Part of a small language model's weights: tied embeddings.
MLP neurons of a small language model. Each row is named by its layer, matrix (up: input weights) and neuron, and shows model dimensions 96-223. Each number is 200 + 20 x the weight over its row's rms, rounded and kept within 0 to 999.
Before each neuron's rows, "fires on" lists the tokens most often at its 100 highest values on Wikipedia text that the model never trained on. A number after a token or word is its count.

fires on: "-" 40, "el" 8, "l" 7, "ol" 5, "ro" 5, "ric" 4
L5.up552,195,188,177,182,257,214,233,194,199,224,195,209,164,166,184,222,183,192,194,229,203,193,221,198,207,227,205,205,188,198,202,201,207,181,188,181,184,220,210,201,189,187,229,178,201,216,197,197,225,170,220,216,170,200,200,185,244,187,221,211,203,202,241,213,184,215,156,192,201,191,178,221,187,194,192,200,189,203,190,190,187,152,191,188,232,207,227,192,221,152,230,196,199,205,170,180,163,234,233,250,211,194,214,202,194,221,197,244,215,183,194,187,175,164,198,212,211,202,201,197,247,198,175,218,201,204,189,207

fires on: "und" 31, "e" 23, "are" 11, "he" 8, "en" 8, "ad" 4
L6.up263,181,167,238,196,252,180,209,208,195,186,188,174,221,203,229,201,237,206,188,208,190,212,208,200,188,210,208,185,212,231,206,193,168,210,229,195,197,221,206,210,209,175,205,199,169,200,145,208,224,205,233,211,195,226,149,195,189,190,218,192,195,202,190,178,208,236,192,197,204,205,184,205,194,195,218,168,184,185,177,247,207,180,187,178,190,184,223,204,184,174,208,213,160,225,205,206,175,213,183,173,181,194,189,193,247,174,217,212,229,189,204,185,257,200,233,233,192,175,197,217,190,209,191,198,199,189,205,167

fires on: "ra" 21, "ant" 14, "le" 13, "on" 12, "ic" 9
L4.up37,178,237,202,171,207,201,245,191,191,192,256,202,216,213,198,166,168,228,177,203,231,160,213,210,190,194,185,210,229,183,196,243,208,225,214,173,233,219,210,167,163,212,220,171,218,225,189,200,216,188,194,194,209,194,189,195,227,186,208,201,194,188,232,219,149,212,208,177,191,173,191,192,217,159,194,218,205,166,189,215,191,180,198,195,204,185,204,185,235,153,186,213,186,200,209,190,176,206,218,197,179,208,216,198,201,208,210,181,200,195,199,168,201,202,207,162,226,208,179,188,208,193,220,207,202,230,183,193

fires on: "er" 17, "ver" 15, "ivers" 13, "ed" 11, "st" 10, "iv" 6
L6.up693,169,185,227,211,188,213,241,213,215,220,162,191,226,170,193,204,191,222,202,199,196,199,254,220,197,189,222,192,192,199,217,160,189,182,205,188,177,195,184,187,210,205,223,195,195,170,192,193,216,173,196,197,212,204,228,216,208,178,170,187,195,218,179,202,192,234,152,198,173,148,172,220,176,201,217,207,207,192,204,197,201,189,197,185,186,218,233,198,210,166,223,222,220,203,223,219,215,219,209,220,236,161,210,216,210,204,214,180,218,227,204,193,191,186,226,214,192,220,199,195,206,209,205,185,192,169,162,197

fires on: "e" 26, "." 17, " that" 12, "est" 7, " Th" 7, "ed" 5
L2.up586,206,206,196,204,227,174,204,195,161,232,182,191,233,182,187,191,184,214,256,215,172,167,170,180,212,195,178,215,225,183,215,199,197,196,206,200,212,173,221,184,208,204,210,213,196,201,181,191,236,221,210,170,196,190,190,180,245,201,192,190,192,185,214,185,189,252,177,160,220,167,200,210,191,199,189,223,212,201,217,188,178,172,205,152,236,167,212,203,195,198,199,212,179,216,205,223,204,218,207,189,172,188,224,193,213,211,194,200,237,198,241,197,157,217,180,205,250,200,210,215,193,199,205,199,211,202,230,191

fires on: " " 32, " in" 14, "r" 5, "g" 5
L9.up842,219,199,214,211,202,220,150,199,196,181,160,189,206,196,216,212,173,199,216,203,179,208,225,161,201,209,186,171,178,178,203,187,189,187,163,181,203,184,222,205,183,234,196,222,221,180,212,204,195,197,209,172,218,199,142,191,222,201,210,199,179,203,196,215,212,211,239,202,190,218,203,190,228,209,217,203,196,231,181,222,207,201,194,186,173,198,197,209,212,195,184,195,174,221,187,228,206,197,207,210,187,175,214,167,212,200,236,223,205,228,189,228,185,238,247,177,252,175,180,224,202,214,221,229,189,202,188,187

fires on: "op" 20, "ap" 16, "s" 14, "and" 8, "p" 8
L5.up636,180,211,230,185,223,213,258,214,200,192,198,200,202,180,226,213,197,228,208,195,180,215,232,192,172,224,204,208,210,227,233,196,194,216,197,208,188,239,200,177,216,210,187,182,215,217,200,194,215,213,221,207,205,195,195,183,244,212,177,213,209,190,176,175,207,191,179,207,200,172,204,201,213,140,185,210,190,191,233,173,188,190,185,177,173,196,224,206,181,140,189,186,211,227,219,230,183,217,213,212,225,172,228,212,216,206,166,213,201,190,221,172,183,229,199,223,197,193,227,188,168,180,204,208,243,195,207,236

fires on: "om" 25, "y" 15, "up" 12, "end" 8, "st" 7, "1" 7
L4.up590,173,224,213,184,177,206,244,224,193,217,200,219,239,213,199,232,191,205,172,183,232,208,235,220,223,189,203,171,202,173,191,216,194,192,184,194,157,239,205,219,198,234,195,166,227,182,178,184,198,206,182,236,191,180,204,185,212,214,200,196,196,192,203,220,172,241,204,185,183,210,203,188,227,214,228,191,210,202,204,192,212,199,176,186,190,188,192,221,198,216,205,182,215,210,252,158,208,229,219,212,208,181,191,225,175,194,192,222,181,184,170,197,191,219,193,197,159,226,211,191,183,195,164,164,190,166,210,184

fires on: ":" 57, "\"" 15, ")" 13, ";" 8
L2.up120,197,194,187,199,217,228,170,207,221,226,195,217,205,210,191,191,203,180,233,231,218,206,203,170,201,195,220,191,234,201,163,224,170,214,206,211,218,221,217,213,177,217,213,188,175,186,157,196,207,179,206,198,200,150,177,196,219,223,173,195,213,210,188,211,215,210,180,152,187,210,210,189,232,220,231,198,161,186,210,153,187,158,178,142,216,203,213,173,202,172,199,213,159,226,225,202,193,213,220,212,190,190,197,218,198,208,187,193,204,188,166,201,193,251,210,216,221,208,211,175,210,219,221,185,202,205,184,196

fires on: "'" 31, "-" 15, "'s" 15, " of" 8, "}" 8, " and" 8
L2.up156,213,199,184,189,183,180,208,171,215,231,182,209,187,219,193,239,226,221,189,179,209,221,212,193,199,199,201,177,207,211,203,202,169,176,198,207,211,223,154,205,189,206,207,171,181,209,208,201,208,218,240,214,233,173,164,205,160,186,223,210,196,200,191,196,186,180,194,197,188,203,209,239,201,218,213,183,160,158,192,199,216,191,180,184,210,228,214,170,205,192,246,207,191,206,182,214,180,196,175,227,212,192,171,218,197,180,204,197,204,214,187,215,162,188,206,226,176,219,147,195,213,226,227,183,199,174,186,181

fires on: "ar" 21, "he" 18, "il" 12, "c" 11, "p" 7
L8.up26,209,190,212,178,186,215,194,184,181,209,176,191,181,196,198,194,183,225,172,231,171,220,196,227,152,267,210,203,211,165,246,192,201,213,197,174,171,206,220,215,181,172,227,195,194,196,171,182,182,194,236,197,198,198,177,193,228,233,206,220,187,203,208,180,244,222,212,226,228,205,166,208,211,208,216,178,196,197,227,221,199,188,184,207,223,223,201,194,218,196,188,193,204,197,233,224,200,184,202,254,214,216,192,184,203,212,204,203,206,220,210,167,212,212,181,219,184,211,207,213,180,214,192,182,187,134,217,189

fires on: "20" 43, "." 24, "10" 14, ":" 10, " of" 5, "11" 4
L2.up30,177,196,205,164,250,183,271,207,207,200,164,209,205,197,193,172,193,202,202,210,196,216,232,177,198,196,189,203,208,255,209,249,192,215,186,203,198,229,203,182,197,168,180,193,159,208,210,182,204,162,181,179,211,188,208,195,231,231,212,222,211,235,210,200,200,189,163,227,223,180,202,191,203,226,204,203,192,202,227,192,224,173,183,155,210,164,227,160,206,169,182,209,199,208,224,193,209,186,202,212,209,190,188,252,189,218,168,227,197,193,177,214,169,198,221,191,186,188,211,178,183,190,195,162,211,225,209,201

fires on: "b" 30, "r" 9, "v" 8, "c" 6, "p" 6, "h" 6
L5.up693,215,228,195,173,198,199,251,181,241,221,185,185,181,203,188,208,196,191,230,252,250,207,226,196,173,230,214,185,200,175,199,198,189,204,208,201,179,210,183,190,216,209,213,185,187,221,188,173,190,208,217,194,208,180,204,183,209,231,167,190,202,221,186,200,194,223,175,212,205,183,168,227,201,190,202,189,196,188,212,205,195,192,170,210,225,187,228,203,211,181,223,193,200,192,215,196,192,195,250,220,247,190,183,210,214,200,222,204,191,215,227,182,199,188,189,202,208,227,185,190,190,197,200,192,204,195,203,206

fires on: "le" 16, "ia" 15, "ic" 15, "i" 10, "he" 5, "ial" 5
L5.up661,170,206,194,203,225,240,232,157,200,237,227,214,197,199,217,177,206,233,190,217,159,181,205,242,197,225,188,213,206,198,193,195,188,189,189,202,182,195,198,180,173,192,237,206,208,198,192,213,228,206,185,177,188,210,190,197,174,166,177,216,198,193,225,195,195,232,198,218,215,216,186,184,209,186,199,225,240,187,179,211,166,186,183,211,192,161,213,168,199,182,182,192,169,197,184,177,184,190,205,188,246,193,221,198,192,206,187,174,199,185,216,160,192,207,183,211,230,252,171,191,193,189,188,230,187,206,196,211

fires on: "ter" 32, "el" 21, "port" 8, "ack" 6, "r" 5
L5.up471,215,208,205,192,211,209,210,212,157,225,170,217,188,176,191,228,188,225,175,208,172,181,218,202,231,174,236,198,226,221,187,228,197,203,204,191,179,198,195,204,179,196,195,175,214,201,209,206,207,187,176,189,209,219,199,166,176,211,188,179,226,181,215,245,177,208,205,197,176,220,187,209,184,182,229,211,223,224,179,223,221,171,196,209,193,232,221,204,177,190,197,256,194,211,193,197,174,225,235,173,211,209,221,195,225,195,231,226,214,182,195,205,167,205,216,196,183,226,206,177,216,201,166,173,201,210,231,219

fires on: "u" 18, "ur" 15, "ow" 11, "v" 9, "ir" 8, "un" 7
L5.up0,188,145,221,192,211,209,186,213,165,194,185,207,198,194,196,178,243,220,211,196,207,170,185,208,178,211,243,212,191,211,189,236,184,203,237,208,224,231,204,190,189,178,235,193,202,199,214,218,228,217,176,174,234,208,231,179,169,199,246,202,218,228,173,202,210,211,196,174,241,207,173,211,235,192,234,222,226,236,224,183,185,180,183,193,196,223,238,186,221,224,198,182,191,203,194,238,190,202,182,180,191,208,213,174,176,217,216,200,199,239,210,205,237,209,215,217,199,210,161,222,170,193,159,187,223,205,195,177

fires on: "e" 35, "a" 13, " that" 10, " but" 9
L5.up11,174,195,237,208,212,244,181,203,180,187,229,210,209,175,214,197,178,192,260,176,157,160,195,206,227,197,203,202,196,227,229,209,188,210,173,198,217,199,224,217,217,179,214,217,173,194,221,161,212,192,218,200,212,205,176,192,186,195,212,205,213,197,196,185,194,263,189,170,178,152,201,201,204,179,207,226,213,193,217,153,227,193,195,145,215,142,196,199,168,202,204,220,177,224,185,238,186,215,183,150,183,172,180,213,188,169,203,226,264,226,198,200,172,195,218,201,198,196,185,247,203,180,185,211,216,192,232,188

fires on: "an" 28, " |" 12, "r" 11, "ro" 7, " " 7
L4.up271,181,193,235,207,184,217,236,196,204,251,197,170,169,163,219,210,174,198,194,206,195,214,203,213,201,158,182,201,194,181,215,246,197,185,188,186,209,208,256,211,220,191,206,205,186,178,188,153,221,166,191,224,219,201,182,215,173,186,221,176,185,186,187,251,224,183,232,158,217,199,202,224,232,219,221,226,211,176,211,187,183,193,181,220,184,178,220,192,204,201,202,203,186,238,206,213,186,184,218,199,189,167,198,201,180,207,193,207,194,195,177,158,224,210,193,206,182,193,200,244,183,187,185,216,204,220,178,212

fires on: "d" 26, "t" 10, "s" 10, "c" 10, "g" 9, "b" 9
L6.up95,202,214,221,192,211,211,198,221,196,221,199,211,210,189,216,227,198,193,221,224,188,202,212,223,146,199,189,162,186,262,206,183,212,174,204,175,194,187,208,215,190,227,186,156,203,211,190,156,213,202,204,187,203,190,186,203,235,206,202,210,193,179,212,175,171,219,204,165,193,198,226,193,203,202,203,183,137,196,195,195,200,208,224,158,201,149,213,193,190,180,229,200,213,222,201,212,181,196,204,209,222,181,186,205,210,173,190,228,223,210,217,203,205,232,201,188,227,214,204,222,196,212,218,203,206,190,245,224

fires on: "t" 31, "as" 14, "ut" 14, "io" 9, "at" 4
L5.up293,228,187,213,185,209,196,236,201,182,224,208,218,196,203,186,180,207,211,201,153,247,187,211,193,207,217,222,222,204,212,216,219,203,211,194,192,183,253,204,172,194,223,200,193,224,199,171,157,188,184,180,232,188,169,228,207,227,213,183,205,183,174,225,209,211,225,203,193,199,172,226,173,214,210,237,199,159,226,185,210,209,177,189,221,240,213,223,191,189,197,174,208,176,181,205,234,199,191,248,183,230,189,198,217,197,178,208,231,185,193,221,189,210,192,237,198,193,206,193,221,209,233,193,183,204,203,187,207

fires on: "n" 42, "st" 11, "ch" 9, "v" 8, "e" 6, "ep" 5
L4.up347,157,212,219,189,219,195,217,184,152,196,185,183,228,174,184,212,230,249,226,184,211,204,213,254,180,151,197,203,234,207,193,230,190,182,227,169,196,206,205,197,185,204,224,156,166,215,192,188,193,220,206,177,200,198,184,190,218,212,173,182,194,193,209,178,239,178,197,197,219,179,223,220,205,213,233,183,186,182,223,205,211,208,206,210,217,195,226,170,189,188,203,193,194,191,206,174,192,205,202,200,199,208,194,210,173,223,209,243,213,221,219,210,212,200,190,211,226,220,169,209,172,204,220,191,177,183,170,188

fires on: "le" 37, " le" 24, "oc" 14, "g" 6, "ct" 5, "ic" 4
L6.up659,181,204,228,193,248,218,193,211,169,210,202,204,195,178,189,204,195,194,222,209,190,157,203,199,203,172,247,178,201,194,200,218,201,222,185,161,197,208,182,248,195,214,192,182,153,204,177,201,177,202,215,218,187,208,160,178,169,213,213,173,220,206,210,219,208,188,200,209,227,199,185,225,184,202,206,189,194,214,207,199,178,221,194,246,196,188,238,182,208,180,182,233,181,229,226,186,234,230,168,179,182,189,212,212,205,188,196,195,228,207,178,163,220,195,194,190,209,194,199,232,180,194,193,211,211,190,204,161

fires on: " " 24, "ed" 17, "ased" 9, "cc" 7, "ct" 7, "y" 6
L8.up369,239,192,204,174,201,226,166,202,159,230,172,205,200,199,224,221,186,167,196,186,220,208,233,181,223,183,214,225,197,217,179,176,172,190,185,166,205,227,229,210,210,205,211,147,188,207,193,159,197,221,229,203,201,208,247,202,178,236,204,198,211,221,261,192,197,213,200,199,209,222,224,232,213,196,215,194,210,198,159,186,207,161,185,169,213,213,195,209,163,213,251,187,213,202,218,225,177,200,213,207,219,184,231,193,199,165,208,210,213,204,203,203,160,195,210,211,201,216,195,209,202,216,161,188,215,188,201,225

fires on: ":" 30, "ated" 13, "ul" 13, "r" 10, " res" 6, "ry" 6
L2.up487,178,230,238,202,225,239,194,197,212,233,184,198,172,190,193,198,209,214,212,211,160,221,177,207,185,185,242,189,215,199,191,211,182,216,195,184,186,224,198,221,208,215,221,200,202,185,222,173,204,206,193,221,180,208,179,200,182,216,182,179,193,167,178,245,195,224,165,183,177,207,196,216,175,209,213,179,180,197,211,168,181,179,186,201,185,221,186,191,166,222,172,205,220,226,214,196,182,225,213,173,215,188,220,193,192,226,178,226,217,215,169,209,204,222,219,227,206,208,201,182,201,172,180,169,198,209,178,206

fires on: "a" 25, "c" 18, " of" 18, "or" 13, "ra" 7, "e" 6
L6.up344,179,223,228,195,188,199,198,204,210,212,237,220,168,196,218,196,171,172,216,191,227,211,213,212,152,209,198,176,178,181,213,201,200,211,172,186,214,231,175,231,229,183,204,169,203,211,196,168,173,218,189,224,206,216,207,205,211,204,175,214,207,216,197,219,176,241,236,190,141,187,208,196,207,184,173,205,217,180,178,189,180,182,187,198,206,206,190,208,175,196,196,225,183,200,200,225,209,211,187,209,203,188,208,256,180,216,182,202,235,212,183,155,188,207,205,180,174,218,174,184,237,201,200,179,198,176,214,209

fires on: "v" 22, "n" 15, " D" 12, "j" 10, "g" 5
L5.up197,199,203,225,192,178,215,221,206,195,175,220,207,207,167,175,199,231,207,192,228,195,203,193,197,211,176,177,190,191,193,186,186,221,156,184,175,176,200,215,202,169,196,226,162,142,197,202,173,217,178,175,203,225,190,196,192,195,244,162,189,202,223,217,188,241,220,216,191,202,227,191,165,208,216,231,212,202,185,201,179,213,191,185,219,189,147,199,179,211,183,206,186,209,178,203,202,220,234,204,217,211,201,198,211,197,204,203,235,208,228,177,216,203,191,198,202,180,207,176,184,209,216,201,218,191,161,208,163

fires on: "p" 12, " us" 12, "ap" 11, "v" 7, "os" 6, "et" 5
L6.up47,202,182,227,207,226,201,210,193,193,212,200,186,220,200,201,171,225,200,223,198,214,184,207,209,179,191,213,223,208,202,195,214,138,206,199,202,202,202,196,219,194,181,197,169,181,191,222,210,182,200,212,176,237,187,196,184,176,201,188,181,175,187,176,205,197,211,197,207,244,198,181,182,184,203,198,196,185,185,223,171,172,181,164,184,168,196,203,148,218,194,188,204,145,214,220,212,223,206,201,232,193,168,175,191,220,189,246,208,206,225,187,181,228,220,183,175,199,218,168,194,218,242,157,173,215,175,202,216

fires on: "re" 38, "on" 19, "or" 9, "y" 9, "ou" 8, "om" 7
L4.up615,194,197,226,176,192,196,215,214,202,166,195,203,196,212,178,228,178,220,196,201,234,199,224,184,231,230,215,252,218,230,229,210,182,190,191,192,168,230,191,180,225,208,211,191,201,199,203,179,208,184,199,183,177,181,227,193,222,242,199,206,224,205,218,213,222,218,173,188,186,211,154,211,217,204,170,219,207,210,171,187,215,196,183,200,202,188,206,217,199,212,192,189,175,223,216,196,169,240,194,200,210,184,220,233,204,216,180,243,180,172,197,197,214,196,194,196,190,198,211,207,184,173,179,141,216,185,220,203

fires on: " |" 51, " " 17, " |\n" 11
L2.up552,178,192,200,143,208,226,179,228,192,225,249,220,184,195,174,181,185,220,222,207,190,176,218,170,176,219,212,205,202,219,229,210,204,206,197,213,205,206,187,201,200,176,190,206,151,167,173,207,205,195,219,234,214,192,209,233,205,184,194,183,186,215,187,210,206,194,216,189,167,179,232,214,223,218,188,190,232,174,243,181,200,196,167,180,167,179,186,216,186,194,204,191,200,222,214,191,210,219,215,218,183,202,176,208,218,188,211,202,222,195,191,218,246,277,221,187,137,221,196,161,217,208,189,173,197,179,210,186

fires on: "el" 28, "er" 17, "ain" 11, "le" 8, "ant" 7, "ot" 6
L5.up340,203,177,228,170,201,196,273,183,160,196,227,156,204,215,181,211,195,248,199,207,194,205,231,215,213,175,188,223,183,152,215,225,190,194,226,210,159,227,191,187,187,196,208,198,186,189,201,213,215,198,214,151,243,185,165,201,195,207,207,198,232,194,195,226,187,201,169,227,194,221,202,196,189,202,196,236,224,196,181,179,205,199,164,224,192,187,217,193,213,187,209,235,172,196,175,206,199,194,208,195,209,198,198,202,210,193,206,194,190,223,205,170,179,194,221,176,192,202,175,215,200,181,191,222,223,195,174,181

fires on: "-" 17, "le" 17, "g" 11, "ed" 8, "r" 7, "ir" 6
L5.up427,233,176,228,184,181,243,215,217,196,170,200,177,223,204,224,222,193,194,193,189,212,240,233,165,219,195,203,204,217,179,166,216,200,170,200,167,191,217,218,218,189,212,226,165,199,197,190,158,200,209,194,199,180,195,189,200,241,191,223,203,178,218,215,187,188,222,243,163,167,180,230,229,220,202,206,190,186,206,194,156,194,181,185,202,159,205,201,201,207,221,213,195,172,222,175,235,181,198,192,216,207,196,200,191,188,204,194,211,218,241,172,208,154,210,195,202,213,188,189,176,205,187,186,223,218,181,223,183

fires on: "p" 15, " m" 13, "ist" 12, "e" 9, "al" 8, "ap" 7
L5.up520,177,178,203,181,239,229,173,206,193,202,221,196,230,201,192,198,219,195,224,209,187,193,231,202,228,144,213,231,235,236,200,204,180,200,219,208,202,216,191,179,205,231,196,197,206,213,195,199,176,221,239,197,238,186,168,137,213,200,187,211,190,219,213,191,200,180,198,186,219,186,192,217,195,192,195,206,203,185,254,188,186,205,167,167,222,209,228,167,194,205,194,170,185,223,222,218,182,239,199,192,224,193,202,159,205,175,233,177,206,230,194,156,191,201,211,191,180,187,191,190,154,212,189,193,217,194,233,219

fires on: "ut" 25, "op" 16, " P" 9, "ap" 9, "ip" 6
L4.up28,167,164,213,201,215,208,253,247,202,211,182,204,212,187,219,225,200,208,209,215,141,204,220,210,209,206,223,242,195,216,228,200,196,176,182,193,202,199,202,224,199,228,207,174,214,198,186,193,232,176,220,185,210,156,230,195,213,227,192,212,215,197,207,188,183,213,195,205,237,205,196,205,217,230,214,225,225,194,209,163,204,216,200,172,167,192,200,191,207,155,228,181,187,216,193,207,199,209,232,192,219,182,217,207,198,195,196,225,206,212,166,160,144,217,173,192,192,216,199,188,181,201,198,190,235,200,234,204

fires on: " be" 23, "ad" 9, "h" 7, "p" 7, "and" 6, "e" 6
L9.up330,191,164,199,201,212,220,178,186,181,203,206,197,196,161,227,210,216,197,160,193,167,210,201,216,208,167,214,193,190,176,225,163,190,209,239,204,179,189,217,181,225,196,235,166,178,205,178,201,212,216,215,201,212,173,151,195,215,211,233,185,189,216,206,185,203,249,217,196,194,172,206,224,223,162,217,201,195,200,181,215,225,174,205,221,206,214,213,190,194,189,188,202,201,187,234,246,157,207,180,200,190,216,194,183,194,225,203,201,230,223,234,174,202,174,206,241,199,193,219,194,174,204,186,227,194,196,242,197

fires on: "y" 33, " to" 26, "ec" 24, "o" 6, "ro" 6
L2.up544,214,185,209,190,230,222,200,198,205,214,222,213,191,196,204,179,165,222,201,197,234,203,221,212,235,206,204,174,210,205,193,203,148,196,203,197,190,204,198,176,174,234,211,191,181,185,172,211,215,227,156,229,177,191,184,199,173,212,228,203,188,155,184,187,209,230,219,170,166,188,170,228,171,186,214,190,212,167,204,159,174,178,166,187,179,190,238,191,144,194,174,210,190,226,219,216,188,192,235,193,200,179,203,218,204,197,219,200,217,195,211,221,244,224,239,220,131,219,178,198,181,196,226,201,200,182,219,192

fires on: "ec" 33, " f" 21, "y" 8, ")" 8, " (" 5
L2.up390,225,217,216,185,189,217,201,186,191,190,203,201,231,194,179,228,207,205,192,204,226,223,216,204,189,157,194,197,227,210,199,196,184,248,181,197,187,188,221,219,186,209,194,191,197,172,146,192,202,194,177,194,209,197,183,191,260,200,179,181,215,149,182,211,199,211,204,165,192,189,199,225,202,202,221,201,167,204,195,214,189,170,178,208,171,190,204,208,203,206,169,201,170,251,217,216,175,198,222,153,180,177,194,224,226,189,209,213,221,193,202,209,249,212,219,202,197,219,248,202,189,208,226,192,179,188,203,170

fires on: "-" 72, "m" 18, "f" 6
L2.up195,189,201,206,199,224,195,251,163,214,210,191,215,193,201,197,197,223,254,195,226,188,224,187,155,197,188,187,217,195,181,195,198,178,181,204,154,213,209,207,202,169,220,218,154,185,208,205,215,223,188,201,177,190,167,173,164,212,205,187,211,232,213,196,202,181,219,208,216,224,162,193,262,206,177,214,209,210,173,168,211,214,170,193,175,218,237,210,161,202,186,216,215,224,211,188,207,171,216,198,228,193,202,213,207,181,207,210,213,216,198,212,205,161,194,210,212,210,208,201,182,198,193,199,203,191,193,219,213

fires on: "z" 31, "ol" 12, "b" 8, "e" 8, "s" 5
L8.up281,195,200,207,181,239,205,196,186,211,189,220,208,233,165,178,177,203,214,177,195,178,200,230,215,186,192,193,173,225,200,192,200,189,199,206,196,215,186,194,231,207,187,192,191,211,233,211,182,231,199,231,226,213,201,192,209,240,207,222,221,177,188,206,171,207,237,182,187,191,176,222,200,204,219,205,165,187,200,219,215,185,200,218,170,223,196,212,234,192,179,208,216,181,234,201,216,197,222,207,160,224,195,228,202,194,211,175,210,215,184,220,218,194,201,209,190,214,204,203,180,210,233,215,222,187,246,246,226

fires on: "." 28, " of" 25, " |" 20, ":" 13, " that" 5, " for" 4
L2.up75,195,225,184,174,242,210,231,183,195,225,206,178,210,166,198,194,190,202,215,202,197,199,214,193,212,228,203,181,245,189,202,194,160,224,157,189,171,236,217,184,185,207,208,208,193,210,215,171,208,228,210,180,179,152,190,214,204,229,178,187,217,186,214,213,183,200,204,194,205,202,223,212,149,208,177,207,188,210,209,177,204,209,204,161,232,193,220,200,118,172,209,198,166,209,178,209,200,216,211,201,199,190,211,248,172,223,184,237,211,192,218,189,145,208,214,188,231,256,206,193,225,198,209,179,192,193,196,193

fires on: "le" 25, "ed" 9, " |\n" 6, "er" 6, "ver" 5
L6.up818,209,213,218,175,229,216,230,229,209,244,195,216,209,191,177,183,210,229,177,179,208,200,250,202,158,177,201,194,195,171,196,203,204,177,202,191,171,215,223,181,218,219,210,199,190,172,199,213,198,189,202,186,221,176,200,214,213,196,181,182,211,189,196,226,211,190,154,182,230,206,207,186,196,203,206,218,194,203,217,217,200,205,172,206,161,227,171,162,173,198,236,188,237,200,183,205,223,201,202,160,229,167,216,215,216,200,179,180,192,200,190,177,189,200,193,188,205,243,198,207,206,190,199,232,190,200,194,186

fires on: "os" 33, "op" 18, "ran" 13, "as" 10, "ap" 5, "y" 4
L6.up869,175,190,220,166,189,216,215,191,214,178,237,201,216,159,223,199,180,165,224,185,206,200,240,213,218,218,202,203,194,183,195,225,181,178,177,204,204,236,216,212,178,154,201,174,212,199,203,212,179,195,169,240,205,163,186,215,203,200,203,180,214,214,207,218,204,198,181,192,207,174,191,157,202,214,198,186,169,163,208,207,160,170,191,189,170,186,180,177,199,172,172,208,208,237,221,210,209,215,207,228,200,201,192,202,211,238,215,218,210,230,163,201,248,249,183,171,193,189,211,196,171,217,192,205,198,192,224,212

fires on: " S" 69, "l" 7, " |" 4
L8.up167,200,168,217,168,185,193,212,225,218,178,200,221,182,184,206,215,150,216,160,232,197,208,206,203,155,210,178,194,198,212,178,212,168,184,203,170,222,200,212,205,178,190,210,197,216,214,155,217,193,210,189,197,197,178,186,203,208,191,190,186,185,217,212,199,190,201,221,178,218,199,186,215,183,216,206,185,194,177,225,167,186,202,217,196,183,174,203,190,148,146,184,206,171,200,205,163,202,199,215,229,217,191,216,213,194,208,190,228,217,191,237,188,211,186,196,221,177,222,196,194,192,210,174,190,228,218,209,217

fires on: "ul" 35, "oc" 23, "r" 8, "ent" 7, "ter" 5, "ic" 5
L6.up827,187,219,206,214,237,192,224,219,167,243,193,219,200,167,189,199,203,204,184,222,149,200,214,205,209,180,231,171,211,179,192,191,183,183,190,182,202,208,195,216,175,175,187,177,201,160,182,197,194,214,214,187,187,212,179,191,180,190,212,179,192,211,208,219,202,217,198,222,196,206,202,196,177,232,230,202,195,203,223,215,178,204,207,201,188,213,197,213,158,217,206,203,210,203,195,202,198,193,215,185,212,221,233,215,181,202,165,223,233,222,165,170,182,172,236,227,195,239,201,241,242,216,152,225,201,222,202,177

fires on: ":" 98
L2.up863,186,187,191,175,219,214,207,201,208,214,199,195,165,191,178,199,188,208,206,200,188,212,192,152,170,228,210,195,234,189,205,235,215,224,177,213,203,221,222,197,176,237,219,202,168,218,173,197,210,216,186,184,200,177,203,196,207,225,184,192,204,211,216,223,227,188,166,215,247,169,184,216,198,204,207,227,178,196,212,187,214,178,190,167,231,200,201,168,202,183,179,186,183,197,198,203,187,177,222,210,233,181,238,209,196,187,204,235,195,205,182,209,150,219,206,208,190,235,191,183,213,222,216,207,168,223,201,227

fires on: "c" 13, "e" 13, "am" 10, "em" 8, "ac" 7
L5.up807,177,185,179,181,200,220,222,236,199,200,187,170,201,201,208,183,208,199,233,193,207,184,234,201,161,172,214,169,200,196,207,204,181,208,240,191,220,205,193,188,215,218,206,191,199,195,205,219,212,185,193,229,235,202,188,202,251,227,203,179,224,199,184,189,168,211,229,203,153,182,212,216,190,200,194,222,200,173,219,156,173,193,189,180,190,203,211,177,188,203,222,198,195,240,259,248,209,215,194,202,206,202,238,225,184,223,197,216,209,197,180,166,161,207,210,237,145,170,198,192,225,205,186,210,194,198,229,200

fires on: " " 18, "ork" 16, " |" 15, "/" 10, "l" 8, "ir" 5
L2.up105,191,168,217,193,190,221,203,217,223,206,211,208,190,166,211,180,178,194,174,187,203,223,183,202,165,236,191,191,221,201,200,263,137,181,209,178,188,207,200,210,177,177,176,233,198,206,193,185,176,201,207,234,212,205,196,219,206,189,199,193,190,190,169,215,190,174,221,153,221,194,216,222,218,178,197,187,244,187,214,182,222,202,195,197,170,187,197,196,174,213,191,233,189,208,210,177,164,219,203,222,190,188,201,195,196,223,212,207,225,212,175,184,220,216,233,175,192,183,200,194,217,210,164,199,186,192,175,179

fires on: "io" 11, "ct" 11, "an" 9, "t" 9, "A" 8, "y" 7
L6.up123,266,206,187,202,188,190,217,179,212,233,166,191,215,225,195,188,243,143,190,200,202,169,217,210,212,198,214,222,210,184,222,194,179,194,190,176,201,249,189,199,213,195,197,177,174,192,164,138,207,204,217,203,183,193,221,220,171,266,175,209,220,186,195,211,228,207,208,213,209,191,195,189,207,183,219,192,214,202,195,217,227,206,187,243,210,218,209,206,178,190,204,181,201,193,218,213,215,182,215,193,214,198,229,234,210,199,207,201,189,199,196,194,185,189,203,225,192,182,170,194,202,216,206,194,245,226,208,195